From a checkpoint of a small transformer trained on Wikipedia: 11640 steps.
MLP neurons of a small language model. Each row is named by its layer, matrix (gate and up: input weights) and neuron, and shows model dimensions 80-175. Each number is 128 + 32 x the weight over its row's rms, rounded and kept within 0 to 255. Numbers have three digits each. A neuron's up and down rows have the sign that makes its largest values positive.
After each neuron's rows, "fires in" lists the words (lower case) most often at its 100 highest values on Wikipedia text that the model never trained on. A number after a token or word is its count.

L8.gate140:137106081173055157152167175121087095185056131113123107192108147104174139126105145139138091126127197068105122126171133167115113151185150164196142126119163126132148158155142127090130138153148119122121128119082154162118143148163120138165108108147155168115165066137115070142105100093112139125
L8.up140:092142068159090118114077081101095121147093119106094170123142161097138129098142109157134071097153177098127097086166083103101136150124167144172126065125180163137174159121139148096084099186073125139121143082083120132113106110071112164151110118125133122166142095190127060118110166081121122138
fires in: "house" 21, "office" 12, "club" 10, "building" 7, "stage" 4, "character" 4

L8.gate276:143143091138100111102109128124157087147122120162104087146117143202056195078096119092153081132116081072146083083174140144172104093159139082175104162197132114165171101183129131146136141149149096137121134149118119206101168105134168051146155210150136119143077079103107195142092120099099104114
L8.up276:112099166052120145138170134208118125133128091168079113105194122146110126169131093141160113144092176131075167128116143093096104077153114152166123152135117096170071191128117118141107134137077139095191110169170169139171123189130071115155146135135088160143170104059047149077156128075095128129
fires in: "of" 61, "part" 4, "at" 4

L17.gate28:149103146101104084106094143126111198182151129158131111149147141132133071126127125051192149131144088130130115173136109091073158102117118071162067136171120145110154090134136123136138040123075095147122117174123128102170078193099155122132127116129148159109067055107095073141135091146119110175
L17.up28:185132171088164145138158163107114108139110080161095132104151150160122112133135137122102113132134114147128158098130132180123172156041116167147124092176147184125207119176078206142141181162140052114132108147079120092078067117151090152135138080145184115160146082122101130083089148082123110117
fires in: "a" 56, "his" 14

L2.gate112:140152115160127197150188184075164066075118114182128184123121171097116113149121121116162144163097167154100137104061121184095166145077136102068153140145145094164118102064056141085159125097076119159195111122112134119124124159116132149102122110109171044132144173136148097121125135098142087130
L2.up112:152157137177150194119109169122113157146151102133113086106039087130145130108146149139150127174059146200143149093091104148181096126137187089136117174112129104130161134176161152161098192081097195144127144129161114130182122104194153149099168112128120136159148082162071174120098140154081102137
fires in: "four" 21, "six" 11, "won" 9, "fourth" 8, "green" 7, "zone" 5

L7.gate64:111104091147135096172080100112118137113146157111165125162106106131212144150113065105109078175179153168059149098109122133084092126143133105075147136118166064069192119107093129092132121113093039109181133148130034125137140130085125094166145141110121110182165143106135100133194176116129151113
L7.up64:087134101150138123140125108125089140173131128066170104175064151078221104126062097106114154117247160125179152141167115114079130096211109113140160064132166119140167160112059110079144181179124106118138125167089112123142123079086117111136100120105119098113157100155176117072130147123121125142
fires in: "it" 20, "across" 11, "front" 10, "this" 4, "as" 4, "statistics" 4

L2.gate321:097159087171107170173120140112160150131136024127153067138058105105130134077124107150193129118143129138119101129100128167153160121157163138102098121166106073131110103167084047154163125171157119175171135109111140112140076168141104129196138198103156146115150149161137136116143122122085202171
L2.up321:145085177161091147151186120122097218133107153146110092067157143085109095086145138128130089094120095151106091075141082110134098184108122183114087113159102111097190165072140100106135100117119125158194091102139102118159139138112157139109162154144149104079172106111096153158087149096120182215
fires in: "it" 26, "team" 19, "system" 15, "teams" 13, "of" 9, "italian" 5

L14.gate26:102157132114122134098163190128117078151161132118135165139099101141132101111123104099092168122163138143101095118134168118108101169179170088140134139119089128141159099133096160107103140096081087158092055149155130105159069076085110153161163110142164099127131159131158142119110182157140141102
L14.up26:169099158127111174102136015114089147120188132136145123104079134143118156056124163157147113094082121091154090143119121105176150137155130112136104139116103161143115112101114129047163149104093188184154149119117103140107167082122087173085088146111153119110157149180122162069146190129072071101
fires in: "this" 41, "that" 21, "what" 10, "godmother" 5, "each" 4

L8.gate203:151051154109199135185163129087109165118132123159184143126097129108067141114180112136125118111115132113143160144137079079118152141099141138046179174158113137097213126186123190157149152168145134161088147105084104148126115122149156110111103171110050159097136083090138116102128133076157161119
L8.up203:141096135111226131165103163092080114088124149157122179145133125157113094112146075111108105103150124150135089159179143081093149139096140163121152132126138126070190144106107200146150099159132118117162105127107065146180146188154107122123091180112081150124159108116114106118160094126179110151
fires in: "small" 15, "high" 13, "new" 11, "large" 10, "young" 9

L10.gate282:114140097156174097073139117112095117148104160174109118161111196170085131146118133112125137065133152106177162109146088123105110134099104154118120105127142130077101142104081136089127080132137089104096090117097108151158154102142107168146171074142169095104177108096144137129116141126187073142
L10.up282:093083132053145137085137132186140173098132133113136133112123083093157181152175113139109124092119115106128145131133110153083112108154106165155137109176133110165173103106060117142154122117088110132171123137128155079132116119096119048246075122099078112106195154144135102131113098155128130140
fires in: "national" 15, "history" 13, "fish" 8, "art" 6, "artists" 5, "american" 5

L14.gate175:132135122103183094098106103223160061124136177151110112125068098159143130099177130109136089092101109097117118127062124095121075107110096201133168154102153210094118162130107184149153097161157086097116139109097098133134133140118105123173151117163122148184122151194127103134167065140070146169
L14.up175:104112098040168153146110114118082114133130158081136120152148072171156170089125081096128161120084165113108097198095118127083143157121133125076077118126178088153166180107150129113126112162119121122182115100139155086127184188079125158159165160143072102155079162096160135114167115080180142146
fires in: "of" 65, "for" 7, "typically" 4, "to" 4

L16.gate204:133081086148079125152198068053087139100150093126166165117119137118166131162144091117131071063135099142081126156121138159065097161151089085134136131155163088098140081106179101140047119121124105073187116124123076139122132094163086190078171089123090136130088136104136094107133172129144135091
L16.up204:139100108168072211113136126154145107145149128156146171134066088192129169106128115129106080177055089161157131118093085173133107086094134141097137163130129138161168149149146119134185146164052121174146089145105131081139202106140109138154129172147139075117112087163118165099087183135103186148
fires in: "that" 81

L14.gate323:169144116119120164124108135156107091108126117134176157069053171139162157072172090133180073127124129092144141140164170174113142089180085139147137190138160151123103125104077176115129115159125099055158152141171187112122181084159115107149084158147126094094101116114088116073107098115139121167
L14.up323:105149155182114170056113098082114196111141126110100169131124128139137084224124163117132143130137108127113131148097117161126071145130093154105148137086166102138107142105135126112153165173115201145066167161059120176173128132174089066112128073143171166166177144116186146080163187142103142131
fires in: "that" 72, "of" 7, "since" 4

L3.gate322:121124186122122156085158126114108142128135109052182123136092090135135163111121146122122159121130153110130135162084145138118134130162151094165147073124124131141080112125137124070110148148132000134067126146168080062113099145118156149117090119121190125128180162141158155126116157149143118098
L3.up322:155138196078128121145139122117091109137128126128147130145139124118131161112140119105128132119110122152142123132075135130137157124098120120113090138140107129146105106133123117165137108159101100125187142123117172221110121124107086147126148141104138127111098132086127138146110069110100153114
fires in: "her" 47, "kor" 6, "information" 4

L2.gate248:163173144140118140177096122144106129090058157145148170136138151091173138079149091136123154168066102088072144110209094208140132134162131119115098144161102131150120095074142128061079135162146117098146120084115133147088150091084098187098124090149124132084118136145073143139135143150156145173
L2.up248:156147153167153117164090134127128127165086161156169110150140086106117123083169109135168111149084169070093102119123175162213114150158121102098116175094143124115058145076101119095119102152164120110073179128166148138122120134094146121083138132116136127115141143178158122123152119176111139147
fires in: "by" 29, "final" 15, "band" 11, "storms" 6

L10.gate50:196135115159154195110098156136137126137059158069127081151179098199130175104124125101105125130119142114143051126148137156103129093156104158152161185167197109194127095084135085117137107155110140149077097167161127168101084140125136153145150183143116175195172083164159134163116146135073120120
L10.up50:131112097098159081073129153112190136154152106183134135178180117134151099120132106122099120088120173131141135179119155095134083130156127160096152156115088129171138070130091121081147090097171112128130072110068177136145119078130104084105095115137103106096069203115124150175125165119117128136
fires in: "of" 32, "highest" 8, "higher" 7, "gado" 5, "road" 4

L3.gate192:093094148197105098123158167095100102161146117148121134162106153123140099093142163109121145127074140129088068108132132163090149135074110133108168172124161110109178116120119142070175148101113099165129133086197135139121113095130127147158096152174095151150204084077119075159075104102078113138
L3.up192:130100144124165140117119155130167110135135134140115101162136117115132083149097102117126167116118128121081107138155130153086122136105119103087174126137160106148176137104101094097232161105105098142131114121175159159135094119038123133129044153127134128155162086102127089177155122154079166117
fires in: "not" 42, "son" 14, "noted" 7, "critics" 5, "critic" 5

L12.gate67:143078137169121096155100146118095153150175101067153109090098160080152168133140115130122164164205128111128167193090165094080130146099164136141088123120066054121139102160158146139124116124105100106141143132139164115122179138099180155115122086135104062150143142092135134124156135166099104101
L12.up67:083065097128185151124125179124117151098124079122129134187109120065180095121092092130163138104136106123117108087156184148140112173084110165143076137145148120123159139139111149141129172105122147111142107121083102133173150165097181166124117153162127038151080105109132070187162093135172097093
fires in: "this" 27, "she" 7, "his" 6, "it" 5, "or" 5, "b" 4

L16.gate77:121088053120127108114173139107128151114159109147114115161109097088155139175046124156080098160132087154080130114102125108097170147117113119095118142075145072110147121112147084089067104148131092121096112138114071164154180104106150090148112104116119124107130180109177097147173185147080102072
L16.up77:121107175104090075172138136106112178089135132171121055119129158120169192125064132104111117084123130140039088107168070071106135128133156080146118104139148046040136150137123121131108095144130163124109138062094106096088161114150109091140128161164069101123137077133110154123204109166149094106
fires in: "and" 45, "non" 5

L8.gate383:147096109166092104117053131120127112127119182132114141186127119107086102117141127139124114116087176046156123163091083170097104141194141169115203173122134150117181094162133136077172164147181138117126140154072127133122122138162134135213159135141140159089115111152163113181109099148120092134
L8.up383:146088130161122142095120125120119188166162148124165146122108113147083178133176120164158137159070146084161085170107112139118124138151181180135158147151120188159139047107132169131169135152152144129118122117102037174113174113159086126135105112144087125105138133155143154138108113115114118198
fires in: "character" 15, "house" 9, "band" 9, "church" 7, "books" 7, "species" 6

L3.gate150:109112178241137113093048126135117128131097130173116080108117152137085099154144080108113129145147103130094092070087100150170111119175151141082204069165123121110174100130106168143085100155127081139142108130117131111120179171143105079081138168112136106128110140132091093135101124143124151207
L3.up150:093131118129143144065062130157092142140116135171087117108109163113119100163120085107092116134117103140062072059054065164192169104095181113108166104129142139170136078108132179163130120136111126169172136092076108079161163138100135086107156140100073148129136128153091118143075102124103171171
fires in: "captain" 17, "led" 10, "joined" 7, "these" 6, "certain" 5, "entertainment" 5

L13.gate35:133110150122134161047115124183142096088084142177171149160088061098137118102126143117181089096125147101142176103126126131083115115122097132171152154144065166122059133090128092113149073126102148137102098167131142106150136118178160139093138113080133105107110079154132147123224122129106139220
L13.up35:147137122153156111112101101104113107121117198118091099163104069117087157139136128164107096153155161117127102095112147164103109099087170134142106115120047136136109195107131107148117108146122125128142082121160165071101162178103163067115141081064139184092155139150170095086142166093080107150
fires in: "by" 21, "with" 17, "sultan" 7, "service" 6, "born" 6

L14.gate387:120076149155121157088123157106151165183212167099156126118103148135138156143113137132141157098142129078195180094147141188132123158099117187151117132097141130095102140140143122123161145113137092152145170111127145168147165114110134084119137175138171132157140160168088147129144139157076130101
L14.up387:105113122200165119070113120108134077115136155164110130111126130156150157145156102148074098100171163115121087166099140126114173158102160145156108069142112154136085088097172105188123115044090152139179191148116145120147088142090181049082135145118116097083165107134141148110139133173097137147
fires in: "this" 54, "these" 15, "described" 6

L16.gate341:212143159171169140131107105164134117102093094163140103103147066152187197176150130144152107108107093119114112168105150139068144137058126104128080143156111115167139133110112122117184128138043149146083115123114096085128086165118165092054116093141103153147132142109108094157147120110135152098
L16.up341:096121068137144065124158126134111117096145129143109109125119142192066173137078099136109093154117088162120063094135110170131161179055159130082116102118153170152123137131191065121168137133100071125083116132136117118128128137138168050171176077163106124170139181146125140087090139113150113134
fires in: "a" 78, "doubles" 6

L2.gate411:148033092184148123141154107089119148156140177086105116121138142109147130147100127138154122183121136149167088116094158162103155174119103114145114084137077164110130117091192067145136157148110106132120034117163121109105099099121090107132155138115140149121152165167130115117081110129134109072
L2.up411:097110140133138107157113166120118135127133189133154134135119093166182144144062122183166124130172090127102171057137164162130122116175124118107151086179143162143160154146130113096144141154063168148179122123093133166089168116175124127159117134148145127118104213152100122127178129088153148072
fires in: "by" 57, "film" 24, "championships" 5, "films" 4, "championship" 4

L2.gate328:074136171117116183122156114074129093116122104116128086136078134089115085109147088116150146214099138144151141119126189111146133158186116126150117152115098070108083128114156104096061165124119154085149151134184131146077144065142139124157202229097172178149088125127105126194144085150158169141
L2.up328:168059157215114216137142115097061141093133151106112163130135113124140109191155133117127093186086145132114102143139173128154154181129121136113074168074136151147084112163197132088080126094094151107089154122084112203114126162124145096174109144122075102105141066153139124128117160139090114141
fires in: "0" 37, "of" 13, "01" 8

L12.gate294:103148144164121126141129172165141070095193110102105167150217154145160089065105094226131133123166128082203084134097133153112150133134086131114165152151133185147150125118177178095149143087085128164094051124124131148181113142143108094092119161164086121119146105140134118142164118101132133193
L12.up294:122165048142159073127167107087138121146093153103203180117200170170147154148126137155089109061120135110164171111059112128106092149142111131120162137155139159057120132127125114138087088095133136083089141085174148113156120093166118130135139139098133112084120119071128110140138134068167112112
fires in: "became" 17, "now" 13, "area" 7, "considered" 7, "become" 6, "becomes" 6

L16.gate197:139069138156101142135227116082102096128127117122125133082079107122108164137144069114171138074142126110137103112148067162093129200130095169177198120104146118145182131093119137163112125181182170133128139136117106166111115075134126124111115149160119148076109152096153143117129119054119118088
L16.up197:179054102137091141086153162130153166101154111139087073130065087133116087163051124069132117187198118094106132154091126143127169096173139112103088179122021072098090151111096117081093090126154136149154106180072113142144141155136186141093105066094126139117099110148154112109122128122110126133
fires in: "which" 35, "who" 24, "that" 23